Weights of a small GPT-style language model, trained from scratch on English Wikipedia.
Size: 12 layers, 4 heads of 128.
Training: a variant of Muon for these matrices, 845M tokens.
MLP neurons of a small language model. Each row is named by its layer, matrix (down: output weights) and neuron, and shows model dimensions 202-329. Each number is 200 + 20 x the weight over its row's rms, rounded and kept within 0 to 999.
A block is one neuron, or neurons of one layer that tend to fire together. After each block is what it responds to, as a language model described it from the Wikipedia text at the highest values.

L6.down1029,192,193,236,182,209,180,176,228,228,184,186,172,184,234,209,221,230,170,199,180,220,203,180,193,217,154,176,217,194,177,202,270,210,190,195,172,208,250,169,186,193,165,195,193,205,211,196,192,208,189,199,197,214,170,191,167,200,201,196,219,182,214,232,210,197,195,207,207,198,229,190,185,229,198,188,213,191,205,243,189,182,189,219,203,204,200,212,189,208,251,229,210,185,259,193,168,206,162,180,206,211,198,245,193,212,212,205,161,224,215,224,186,235,177,173,211,223,251,228,199,185,189,194,188,217,195,159,222
Responds to: Fires on adjectives, or the final piece of a multi-token adjective, before a noun, e.g. a vast, peg-like, charismatic, club-oriented, overzealous.

L4.down450,204,220,200,179,225,208,227,235,209,199,216,191,169,193,211,226,178,175,186,187,171,205,198,171,199,177,199,168,241,211,171,230,177,228,192,166,189,191,198,194,205,225,248,181,219,184,184,184,175,202,178,192,213,207,204,228,191,230,225,206,224,215,241,208,199,184,219,221,185,204,199,211,198,204,188,228,173,202,187,209,176,204,206,213,182,194,167,174,188,201,178,197,198,197,219,209,185,209,188,239,200,158,189,180,195,205,187,184,182,191,232,187,205,207,211,202,145,185,209,196,205,207,181,225,166,177,214,190
L4.down645,188,170,196,216,193,199,219,201,206,183,217,156,212,228,191,199,172,215,177,177,199,225,181,169,176,158,181,213,170,211,175,194,250,201,203,237,205,201,221,170,186,217,208,221,191,196,201,184,209,220,195,153,211,224,216,165,191,149,193,225,168,182,158,177,215,210,177,186,195,192,166,178,220,174,166,215,224,199,198,213,215,205,173,191,194,188,170,196,232,182,198,194,209,193,200,180,225,207,190,181,210,218,214,205,195,180,201,217,184,221,199,196,201,229,206,169,228,209,216,220,171,178,223,219,210,177,183,220
L4.down847,239,219,192,175,190,221,186,205,172,231,203,209,217,191,166,222,168,156,199,202,221,180,209,184,181,181,191,216,203,190,206,172,257,195,158,199,188,191,195,197,191,196,192,210,195,214,217,192,215,188,203,191,168,238,154,191,224,170,215,178,187,191,175,202,231,212,218,209,210,222,179,174,148,149,198,192,199,182,218,207,162,221,188,226,220,166,190,143,212,176,211,223,222,242,212,193,208,199,190,164,168,224,180,201,198,168,206,176,228,178,208,192,171,186,186,156,215,208,199,193,217,173,244,220,216,215,219,201
L4.down1558,187,199,156,202,192,187,198,171,207,214,213,186,197,180,173,181,213,188,210,241,176,198,215,192,203,214,186,250,200,173,196,186,155,238,182,236,190,233,223,161,203,171,189,225,203,210,235,190,185,212,211,211,192,225,205,185,226,197,174,204,161,201,207,231,230,175,254,194,240,183,218,168,222,168,199,202,207,202,220,205,168,208,193,168,207,244,195,187,204,192,150,200,208,229,218,192,189,190,201,177,212,221,212,188,210,200,210,233,191,199,249,199,192,215,215,187,209,204,210,192,209,200,187,187,200,208,228,194
Responds to: Syllables and word pieces inside romanized Chinese and Korean personal names in lists and tables, such as Ding, Song, Min. Weaker on pieces of other foreign names, such as Serbian -ović and Arabic al-.

L6.down214,229,168,228,181,209,191,191,185,202,194,211,183,210,201,179,196,183,213,192,224,203,224,210,207,179,229,203,193,190,192,191,206,224,185,186,207,207,210,168,189,204,208,175,207,200,219,189,220,161,191,213,189,186,213,190,163,189,189,175,183,220,228,223,211,208,202,178,214,190,236,209,201,209,193,212,187,180,209,181,196,183,184,220,221,223,190,224,201,172,193,226,213,189,179,202,186,204,254,223,206,182,231,196,173,202,199,220,230,187,224,146,244,173,223,189,222,226,215,185,191,200,197,195,218,204,222,206,164
Responds to: Word-piece fragments partway through foreign personal or place names, often Slavic or Japanese, such as Wojciech, Yevgeni, Atsuko, Vladyslav.

L4.down263,179,210,182,191,195,243,196,207,184,202,197,189,208,203,188,240,190,249,190,208,181,195,198,205,207,201,225,179,217,194,200,195,201,204,198,190,203,201,191,200,185,215,180,174,212,207,179,185,209,176,215,183,183,215,226,224,179,182,197,193,262,217,209,175,199,216,238,206,223,196,219,204,198,184,210,172,176,204,173,215,191,203,207,220,213,221,205,207,216,169,183,192,191,215,177,196,200,199,225,200,218,213,157,200,216,208,220,218,208,241,207,205,165,180,217,199,158,188,212,231,220,199,170,189,187,189,186,202
L4.down1708,219,206,198,196,240,186,162,199,182,154,220,204,201,197,193,231,236,229,230,199,218,199,197,207,222,212,183,238,206,202,229,170,197,212,199,177,184,222,192,194,187,218,230,184,202,233,234,222,198,233,225,219,185,215,197,199,216,182,214,160,219,189,200,155,199,206,199,175,181,202,248,205,209,241,188,170,194,218,210,203,203,168,169,155,194,236,227,223,224,197,223,193,193,223,199,225,206,195,217,188,193,190,243,154,200,155,207,197,207,194,160,233,175,175,200,188,199,201,204,193,184,185,182,211,214,193,179,213
L4.down1756,203,240,156,198,213,173,205,182,232,181,210,232,182,149,166,173,223,202,227,184,185,185,176,195,157,191,236,173,196,178,180,202,169,168,184,155,185,208,193,194,183,194,218,187,179,190,202,193,207,189,171,195,200,209,187,208,186,188,200,204,200,191,218,199,218,213,165,226,227,196,202,209,188,207,233,197,188,224,202,206,223,246,205,196,185,222,193,188,230,211,213,201,194,213,207,244,204,221,146,239,187,230,198,209,205,198,175,223,206,230,167,193,172,221,170,208,174,212,169,188,157,192,231,222,190,226,209,205
L4.down1832,226,174,209,212,238,225,199,215,215,175,235,227,201,192,206,183,187,196,182,203,199,200,218,193,178,242,175,239,160,163,202,203,214,179,186,235,175,176,181,188,165,196,163,179,188,188,189,193,166,222,181,212,196,196,229,205,190,198,159,200,224,170,201,207,216,194,195,190,216,199,214,184,203,209,163,206,183,176,190,213,202,203,242,228,222,204,193,192,243,195,218,174,195,178,231,178,241,199,188,188,227,204,217,207,174,222,186,191,198,177,217,229,213,218,208,197,216,170,214,212,191,230,210,215,197,185,206,192
Responds to: Possessive pronouns and determiners opening a sentence or phrase, mostly in biographies, such as His, her, each, an, including Her in Heraldry.

L9.down38,228,190,178,206,200,197,195,178,186,223,219,202,184,196,177,208,200,207,207,184,224,167,196,205,190,214,239,186,222,193,221,221,174,210,239,184,212,210,197,212,183,197,208,212,197,197,206,199,195,214,205,175,212,216,211,190,241,204,191,210,144,180,235,210,193,222,240,209,173,210,193,204,197,183,216,199,188,228,194,188,181,213,189,209,195,220,194,177,202,193,241,209,172,229,164,191,210,193,173,196,197,186,177,195,201,210,155,193,186,210,198,173,228,182,208,222,219,210,234,176,183,183,196,221,190,249,177,206
L9.down215,198,194,178,192,222,215,218,197,183,226,212,204,221,188,195,213,212,191,209,178,190,227,216,209,219,206,203,199,198,191,193,208,182,194,168,151,200,277,171,211,216,220,196,215,159,187,198,194,196,163,186,219,198,192,213,176,152,215,185,212,213,214,172,220,206,197,204,208,226,202,202,231,212,210,198,198,229,177,224,217,211,170,222,192,182,204,193,218,194,227,192,220,179,236,192,204,191,213,188,218,189,185,204,210,183,203,204,203,200,207,236,179,172,190,205,230,182,236,213,240,229,180,210,204,213,202,202,199
L9.down428,155,183,189,183,200,197,172,188,210,179,190,194,207,187,219,231,220,196,206,192,208,181,193,182,204,210,220,219,200,183,172,197,182,210,241,189,180,235,179,225,212,190,222,219,201,202,216,216,187,205,192,184,202,179,204,172,222,254,226,211,231,200,178,216,206,202,226,190,199,196,225,199,215,216,199,176,204,192,250,213,209,205,208,190,185,246,213,179,192,229,211,229,172,217,187,170,196,207,186,197,191,229,203,207,181,192,158,170,177,207,202,228,202,182,199,222,239,158,229,196,158,201,248,189,162,204,205,197
L9.down521,172,175,170,215,184,219,205,238,197,189,165,202,205,215,192,181,226,171,160,205,225,194,212,216,199,173,229,157,198,209,241,182,193,194,201,209,203,215,203,184,218,158,226,185,178,185,221,194,208,195,216,169,217,223,178,146,214,193,204,202,241,200,229,190,182,203,215,207,195,212,202,214,151,180,224,197,208,198,171,187,200,211,236,207,253,214,197,180,220,188,223,205,196,166,191,153,204,187,202,189,205,207,211,195,190,196,192,206,206,164,190,222,172,208,219,195,197,243,207,186,218,199,202,202,180,206,182,220
L9.down764,182,196,225,221,230,197,144,160,201,199,207,161,172,216,235,180,229,198,166,205,243,214,213,207,206,168,173,205,178,200,202,183,162,208,194,194,191,182,212,203,177,183,198,223,189,209,185,225,207,231,203,207,201,216,186,201,203,176,202,220,162,176,197,209,204,216,205,189,212,204,203,235,210,234,176,219,213,202,187,212,201,188,211,202,186,184,202,220,191,206,215,184,191,197,213,226,188,166,222,194,198,212,210,189,164,201,221,175,207,211,187,198,172,193,192,175,218,207,202,196,193,239,188,192,197,209,205,227
L9.down771,209,193,174,205,211,180,187,184,131,216,211,190,211,202,155,187,204,197,211,175,200,201,202,195,193,200,192,198,196,198,197,184,201,169,184,201,198,245,206,197,189,191,214,215,207,184,199,211,162,229,210,220,193,218,190,205,204,215,207,170,216,231,213,224,184,214,226,213,211,191,250,256,230,183,183,180,191,219,185,171,209,176,196,206,229,183,186,262,186,210,190,216,200,244,192,203,179,196,171,214,191,192,225,180,228,190,199,192,195,207,180,169,175,230,222,175,188,191,188,199,165,200,191,236,177,208,180,175
L9.down936,190,190,167,202,174,213,192,192,213,180,233,210,189,218,209,171,183,205,216,174,194,191,236,210,180,225,219,177,190,216,202,195,234,221,171,215,226,246,161,201,180,235,184,211,238,183,163,198,195,263,181,195,211,231,194,190,191,172,169,177,209,190,193,179,182,168,194,246,230,175,200,161,201,195,208,196,249,221,204,209,178,195,158,238,164,206,188,160,218,189,193,209,222,201,195,174,177,169,194,235,146,213,188,187,196,193,228,179,212,211,196,200,174,200,188,210,177,217,190,185,226,200,174,195,183,190,163,190
L9.down987,202,185,167,201,206,204,140,234,192,216,214,213,222,185,178,205,202,157,194,179,206,204,215,188,170,192,171,200,188,200,221,196,239,159,222,250,200,260,205,226,224,190,171,208,202,175,186,212,195,227,173,161,196,184,228,230,158,207,179,175,199,194,229,213,219,191,215,223,187,203,217,205,167,207,216,214,196,174,251,174,210,184,183,191,195,195,184,226,205,224,215,211,200,192,198,203,188,216,177,188,198,178,185,200,220,184,223,214,194,210,227,211,204,182,210,195,214,226,231,194,175,196,198,188,209,227,201,184
L9.down1145,167,187,193,201,230,202,147,197,210,198,168,168,213,247,194,192,189,212,215,200,212,185,173,210,226,211,202,168,218,205,206,218,221,206,230,225,196,256,200,184,179,202,208,197,181,220,197,196,243,184,181,185,184,163,235,207,219,219,209,209,208,216,183,245,193,206,200,215,197,194,208,199,206,201,219,203,214,232,219,201,239,205,216,184,181,162,206,159,168,180,242,208,222,172,225,239,229,193,177,232,181,207,186,216,157,235,182,205,189,197,141,211,179,179,219,227,234,207,219,204,184,227,205,199,211,201,172,206
L9.down1297,212,215,176,211,197,207,186,161,234,210,229,223,204,185,175,185,181,200,208,225,186,193,198,227,193,208,178,213,219,200,215,193,204,204,204,222,198,249,213,155,197,213,202,184,212,168,232,197,200,202,192,195,189,193,196,181,206,217,168,164,209,210,233,229,185,202,185,185,188,233,172,188,183,176,191,156,209,190,219,180,191,214,183,234,196,233,183,211,258,186,178,216,200,211,200,163,193,164,230,237,197,189,198,231,177,192,220,169,200,212,150,205,215,220,216,244,232,194,193,183,206,202,183,167,195,180,207,182
L9.down1419,152,216,205,193,185,200,226,210,219,173,171,201,205,206,198,208,200,180,182,197,172,200,228,195,167,220,180,211,181,174,182,210,195,178,202,183,190,171,209,191,200,193,218,197,201,213,210,190,166,191,220,222,232,201,221,193,197,179,173,179,203,217,198,216,232,196,204,206,203,202,208,208,191,180,210,184,161,211,178,197,220,186,217,215,217,188,217,240,206,173,205,167,209,236,194,187,209,173,220,203,214,202,232,208,195,213,170,182,230,188,214,193,208,222,208,202,186,197,195,214,190,185,166,210,236,201,196,204
L9.down1487,184,191,185,242,203,207,196,176,201,198,196,212,187,215,216,208,199,184,185,179,202,211,227,218,182,205,166,183,229,173,207,170,191,188,179,216,223,240,219,202,187,166,190,205,257,150,216,200,159,227,239,216,178,176,202,201,220,192,202,212,199,220,196,180,206,194,223,224,207,206,165,166,198,218,210,165,205,232,183,195,211,152,225,180,188,243,211,196,231,194,186,207,209,227,187,199,237,169,233,197,177,197,192,189,219,208,197,181,212,228,191,244,216,224,186,207,197,217,170,185,178,205,163,204,227,191,198,170
L9.down1648,228,180,180,236,204,206,211,198,186,191,185,204,210,193,227,199,182,179,190,193,226,214,263,217,223,202,217,247,206,243,189,209,199,179,202,222,205,229,162,218,187,166,206,213,196,184,189,182,229,208,215,197,216,193,203,235,206,186,198,214,210,210,232,213,196,184,182,235,181,199,196,230,181,259,211,192,209,200,215,187,208,175,234,191,212,221,187,178,169,183,212,217,231,189,210,188,206,238,211,225,201,213,197,211,223,184,193,207,221,216,194,172,213,225,222,202,220,192,192,169,192,218,195,225,223,224,217,222
L9.down1742,184,215,192,170,230,195,219,221,188,231,180,190,165,193,177,204,214,235,197,181,210,171,209,217,236,184,212,164,194,158,201,232,162,164,187,198,211,222,212,197,194,186,177,225,207,154,201,195,201,191,201,220,194,206,235,196,210,218,177,216,219,176,189,187,196,199,234,192,221,207,234,199,223,222,176,202,201,216,221,193,164,224,165,204,203,228,208,227,173,181,204,209,202,218,203,210,229,216,211,220,174,186,216,224,227,204,191,198,234,190,191,184,201,240,231,176,186,247,217,206,157,246,182,217,181,191,186,189
L9.down1760,205,215,211,214,182,162,168,208,202,199,198,165,214,207,168,215,177,263,196,188,194,193,205,216,216,182,174,219,205,198,157,215,198,221,191,189,218,263,175,199,207,186,199,197,213,207,196,180,186,193,177,200,182,197,199,214,190,194,204,172,223,177,196,194,208,206,211,192,196,207,196,171,173,202,199,201,202,221,126,205,201,234,188,205,169,192,234,240,220,201,188,206,200,197,216,197,210,183,211,220,161,167,220,184,185,241,183,196,204,195,185,191,188,193,169,194,172,176,194,218,183,234,209,217,222,191,194,189
L9.down1875,186,189,217,191,213,212,191,223,219,190,196,168,195,184,228,176,200,196,177,206,205,227,154,188,186,162,196,210,231,199,206,206,221,181,201,240,183,184,185,198,176,226,190,205,211,182,203,230,159,170,215,167,179,179,174,191,236,220,195,234,193,198,190,218,210,223,231,204,206,181,168,224,184,209,217,236,211,205,206,175,197,194,196,227,170,196,199,168,208,189,179,209,174,210,216,169,161,186,224,202,198,197,180,210,174,199,208,141,185,216,157,196,200,221,230,196,209,204,213,197,194,202,197,181,153,191,152,222
Responds to: Fires on the token just before an upcoming noun or adjective, such as the article an, list commas, of in barrel of, and possessive s.

L9.down70,198,222,163,206,204,226,177,165,185,154,199,196,204,208,155,176,182,179,181,209,189,188,209,183,200,193,228,230,250,186,181,163,165,219,207,232,200,205,235,194,193,194,166,188,202,210,190,200,208,211,172,176,218,211,190,218,178,164,179,154,197,169,238,181,216,210,209,183,210,183,206,176,228,185,202,218,209,197,197,175,190,214,165,176,195,207,187,179,200,181,217,159,174,212,208,200,184,216,239,214,206,176,179,191,189,202,211,223,180,201,239,187,171,212,230,195,221,188,204,220,222,196,182,177,247,213,234,227
L9.down106,178,194,193,155,229,181,243,177,203,204,241,160,202,205,244,223,180,178,198,253,216,181,198,211,192,205,182,193,218,177,231,188,201,200,176,205,224,175,188,187,200,244,190,221,197,198,219,192,211,196,194,191,209,175,204,195,174,221,189,202,233,158,212,172,187,215,175,207,189,168,209,214,216,182,167,232,215,224,214,171,206,245,206,220,173,184,168,172,196,183,209,219,202,200,218,224,196,202,229,137,238,190,218,210,217,179,243,164,228,184,217,214,194,211,221,202,221,219,201,206,179,228,240,182,190,190,198,212
L9.down363,193,157,169,202,166,217,198,239,174,198,202,232,222,185,184,192,192,197,196,191,192,214,209,177,198,181,195,207,194,210,193,214,225,209,220,200,184,184,134,197,212,207,184,220,202,192,218,204,205,193,230,188,191,212,226,130,166,178,195,226,249,203,185,185,225,214,208,165,199,219,187,130,199,169,214,240,181,190,179,210,195,227,198,233,220,229,188,203,177,188,177,148,227,199,188,185,211,189,187,212,176,197,225,212,178,208,190,215,187,180,189,211,174,192,204,203,177,192,218,193,191,203,206,206,232,168,220,182
L9.down479,198,208,197,200,211,222,192,196,132,214,184,164,193,194,216,220,186,179,181,191,226,258,189,208,201,192,193,242,201,184,215,214,202,228,181,246,210,188,207,176,237,189,159,192,229,189,184,210,171,210,198,221,168,212,217,148,178,205,203,189,198,181,176,195,188,223,206,204,205,201,183,191,189,219,216,196,230,187,195,203,203,187,148,179,201,202,195,214,184,192,241,256,204,216,247,197,186,179,243,184,177,193,169,202,196,183,226,159,192,184,196,197,217,190,145,165,209,239,207,199,202,228,186,193,180,204,212,176
L9.down491,180,214,231,231,201,183,212,189,202,213,194,196,237,185,219,188,161,209,220,230,226,186,197,189,210,201,170,198,188,229,203,221,186,186,199,198,208,192,245,198,227,200,187,164,168,196,235,226,223,195,198,220,190,185,185,203,205,209,223,185,180,204,162,167,195,210,192,189,206,198,170,198,184,188,217,181,196,211,208,166,188,205,198,211,190,175,204,209,224,201,225,238,205,219,185,189,229,215,216,178,222,182,167,244,199,198,199,173,239,198,202,207,215,173,194,151,228,220,226,219,208,211,218,208,178,181,204,185
L9.down716,213,204,187,220,179,241,211,195,203,178,183,217,229,189,201,192,178,206,202,211,201,209,193,173,214,250,171,212,188,178,191,187,209,224,206,224,179,221,167,186,247,189,154,184,171,234,207,243,185,177,205,185,173,182,208,219,201,215,205,216,183,245,220,210,191,204,209,186,189,221,221,205,164,190,209,221,186,232,228,215,201,213,216,180,207,223,192,198,194,212,224,208,240,200,191,210,239,212,187,196,221,170,219,204,179,216,157,211,191,197,195,202,185,147,200,149,223,182,202,224,187,215,212,205,186,187,254,197
L9.down720,202,208,193,170,162,197,183,212,206,191,205,246,220,173,223,172,193,183,210,225,223,211,185,174,242,181,191,187,184,181,235,210,193,164,225,188,247,213,189,199,182,198,211,206,213,210,182,205,181,177,223,216,192,236,173,185,175,227,206,193,210,171,198,214,182,194,188,173,225,213,216,169,203,205,191,182,208,226,207,203,219,213,213,194,226,217,181,210,173,170,222,192,233,234,197,182,162,191,205,171,242,211,202,216,233,198,212,163,227,184,183,198,202,175,190,190,182,205,203,224,205,231,195,186,179,208,206,175
L9.down907,173,233,195,194,188,182,191,158,223,180,183,216,232,225,186,231,220,223,175,188,207,211,216,227,204,210,190,201,179,249,188,200,210,204,158,207,202,189,160,199,211,204,210,178,196,189,162,221,199,151,200,198,204,202,205,193,186,204,228,206,199,179,226,205,175,192,154,225,228,214,232,225,199,208,169,178,126,203,211,214,191,233,209,273,216,201,158,209,183,203,203,214,212,182,184,198,192,222,174,212,243,184,152,233,202,211,166,168,202,190,223,245,217,214,200,158,167,226,192,204,174,237,219,178,189,138,200,205
L9.down997,219,221,180,211,209,191,214,194,204,207,218,218,196,220,202,210,202,191,135,208,216,220,191,197,208,205,215,174,212,227,231,201,167,177,199,204,191,199,228,210,205,225,192,190,233,179,216,207,206,207,152,198,199,181,252,160,200,209,209,138,200,181,182,226,208,196,220,220,207,227,227,216,186,184,190,213,210,211,209,234,208,205,185,197,236,168,181,179,157,169,184,224,187,209,193,231,194,216,221,191,198,186,181,174,209,207,161,218,235,208,175,203,178,216,183,175,183,189,187,175,216,234,212,207,180,178,182,213
L9.down1031,236,221,196,164,212,217,189,155,188,233,174,206,194,185,209,210,190,207,189,203,234,201,204,194,245,210,163,175,191,207,204,189,223,173,174,190,210,168,173,179,204,185,216,189,194,203,204,216,192,224,199,174,210,189,205,200,210,226,211,200,195,188,171,167,192,212,217,202,204,193,224,200,199,216,214,213,218,192,233,186,210,239,228,225,231,229,237,212,191,181,218,193,202,195,191,229,216,230,199,224,208,193,226,181,173,219,181,193,202,219,201,226,217,193,210,169,190,208,169,192,240,236,182,194,192,203,227,178
L9.down1449,201,207,225,172,191,230,167,179,229,235,213,196,203,153,164,165,178,212,172,194,204,213,196,188,190,201,160,220,153,195,205,207,196,199,162,188,206,168,210,188,213,239,208,241,202,211,209,218,229,215,193,239,189,209,208,205,177,187,186,184,212,227,184,214,194,246,205,198,208,189,169,192,217,191,198,200,167,178,217,231,229,197,231,214,192,197,180,184,198,233,179,244,233,221,209,202,206,216,157,195,194,216,228,186,198,162,204,194,182,220,204,185,177,210,191,160,202,214,184,209,171,222,240,157,186,193,190,197
L9.down1621,170,229,208,198,169,217,186,193,224,192,169,232,191,225,208,177,184,228,210,215,191,202,185,199,184,187,171,191,169,200,209,241,176,214,173,172,194,152,190,190,208,191,239,217,206,224,187,207,189,165,180,204,214,189,206,196,210,208,206,168,208,224,202,222,141,218,191,201,187,220,200,177,202,176,189,217,195,236,206,179,188,195,227,231,192,221,189,205,190,198,230,214,215,164,215,224,190,221,208,186,203,201,162,201,189,221,209,181,211,195,194,240,184,207,177,176,185,185,228,206,165,221,230,202,184,182,233,216
L9.down1936,202,227,191,220,207,207,207,229,193,250,189,199,202,208,195,192,172,194,207,228,220,197,190,187,220,192,201,172,213,240,241,220,188,221,169,167,192,204,199,195,212,204,199,209,190,187,222,204,216,137,210,202,191,213,192,225,236,200,202,191,187,188,181,192,205,202,165,179,192,204,230,197,229,194,229,225,208,184,228,208,183,154,189,230,176,165,127,187,178,200,191,219,205,190,196,212,210,177,179,188,218,183,190,186,215,183,190,196,175,178,225,191,204,197,203,181,200,199,190,202,191,216,246,231,232,176,205,221
L9.down1937,196,242,194,211,196,229,184,147,187,210,231,215,186,215,208,189,189,195,220,229,216,224,227,210,188,212,195,178,203,165,190,190,189,247,194,229,206,184,180,200,198,211,223,214,218,192,221,205,134,183,180,212,248,212,193,203,209,201,213,203,217,208,188,183,202,210,215,220,205,201,183,181,217,180,222,219,227,195,210,202,171,210,203,185,249,197,198,208,179,189,201,228,161,211,177,166,199,243,173,153,199,200,152,187,191,202,211,209,236,197,221,261,212,200,196,200,217,205,219,222,174,207,198,232,207,208,180,239
L9.down1959,185,201,193,205,187,209,204,154,224,204,222,218,170,203,231,225,191,182,174,215,204,185,234,234,215,203,179,200,209,190,216,174,201,191,224,216,216,178,217,186,211,201,228,178,213,185,160,195,191,227,193,189,189,188,191,181,209,231,193,133,212,203,168,212,217,186,235,213,218,196,208,224,201,204,200,210,212,155,209,180,188,205,210,216,239,176,195,236,238,194,216,195,244,209,163,192,187,225,194,202,185,201,226,168,194,179,188,189,212,186,203,215,251,249,208,218,198,173,200,185,204,186,198,228,199,187,190,212
L9.down1978,196,185,177,205,219,235,203,176,193,230,193,200,196,157,218,211,201,221,178,200,246,196,197,203,193,209,204,202,197,206,184,200,201,208,185,206,233,184,197,173,241,181,217,211,204,191,201,203,199,236,181,222,206,193,232,196,196,195,209,243,172,213,200,204,228,211,199,202,231,197,200,223,205,232,235,210,189,196,231,217,199,214,195,221,204,187,190,185,191,181,191,188,192,224,197,212,153,187,176,187,203,207,185,193,210,201,220,201,201,196,204,212,179,180,214,165,235,188,244,211,233,182,209,205,209,229,180,220
Responds to: Word pieces inside transliterated Asian and Middle Eastern names and terms in lists and tables, e.g. Ding Xuexiang, Jahangir, Kung Fu.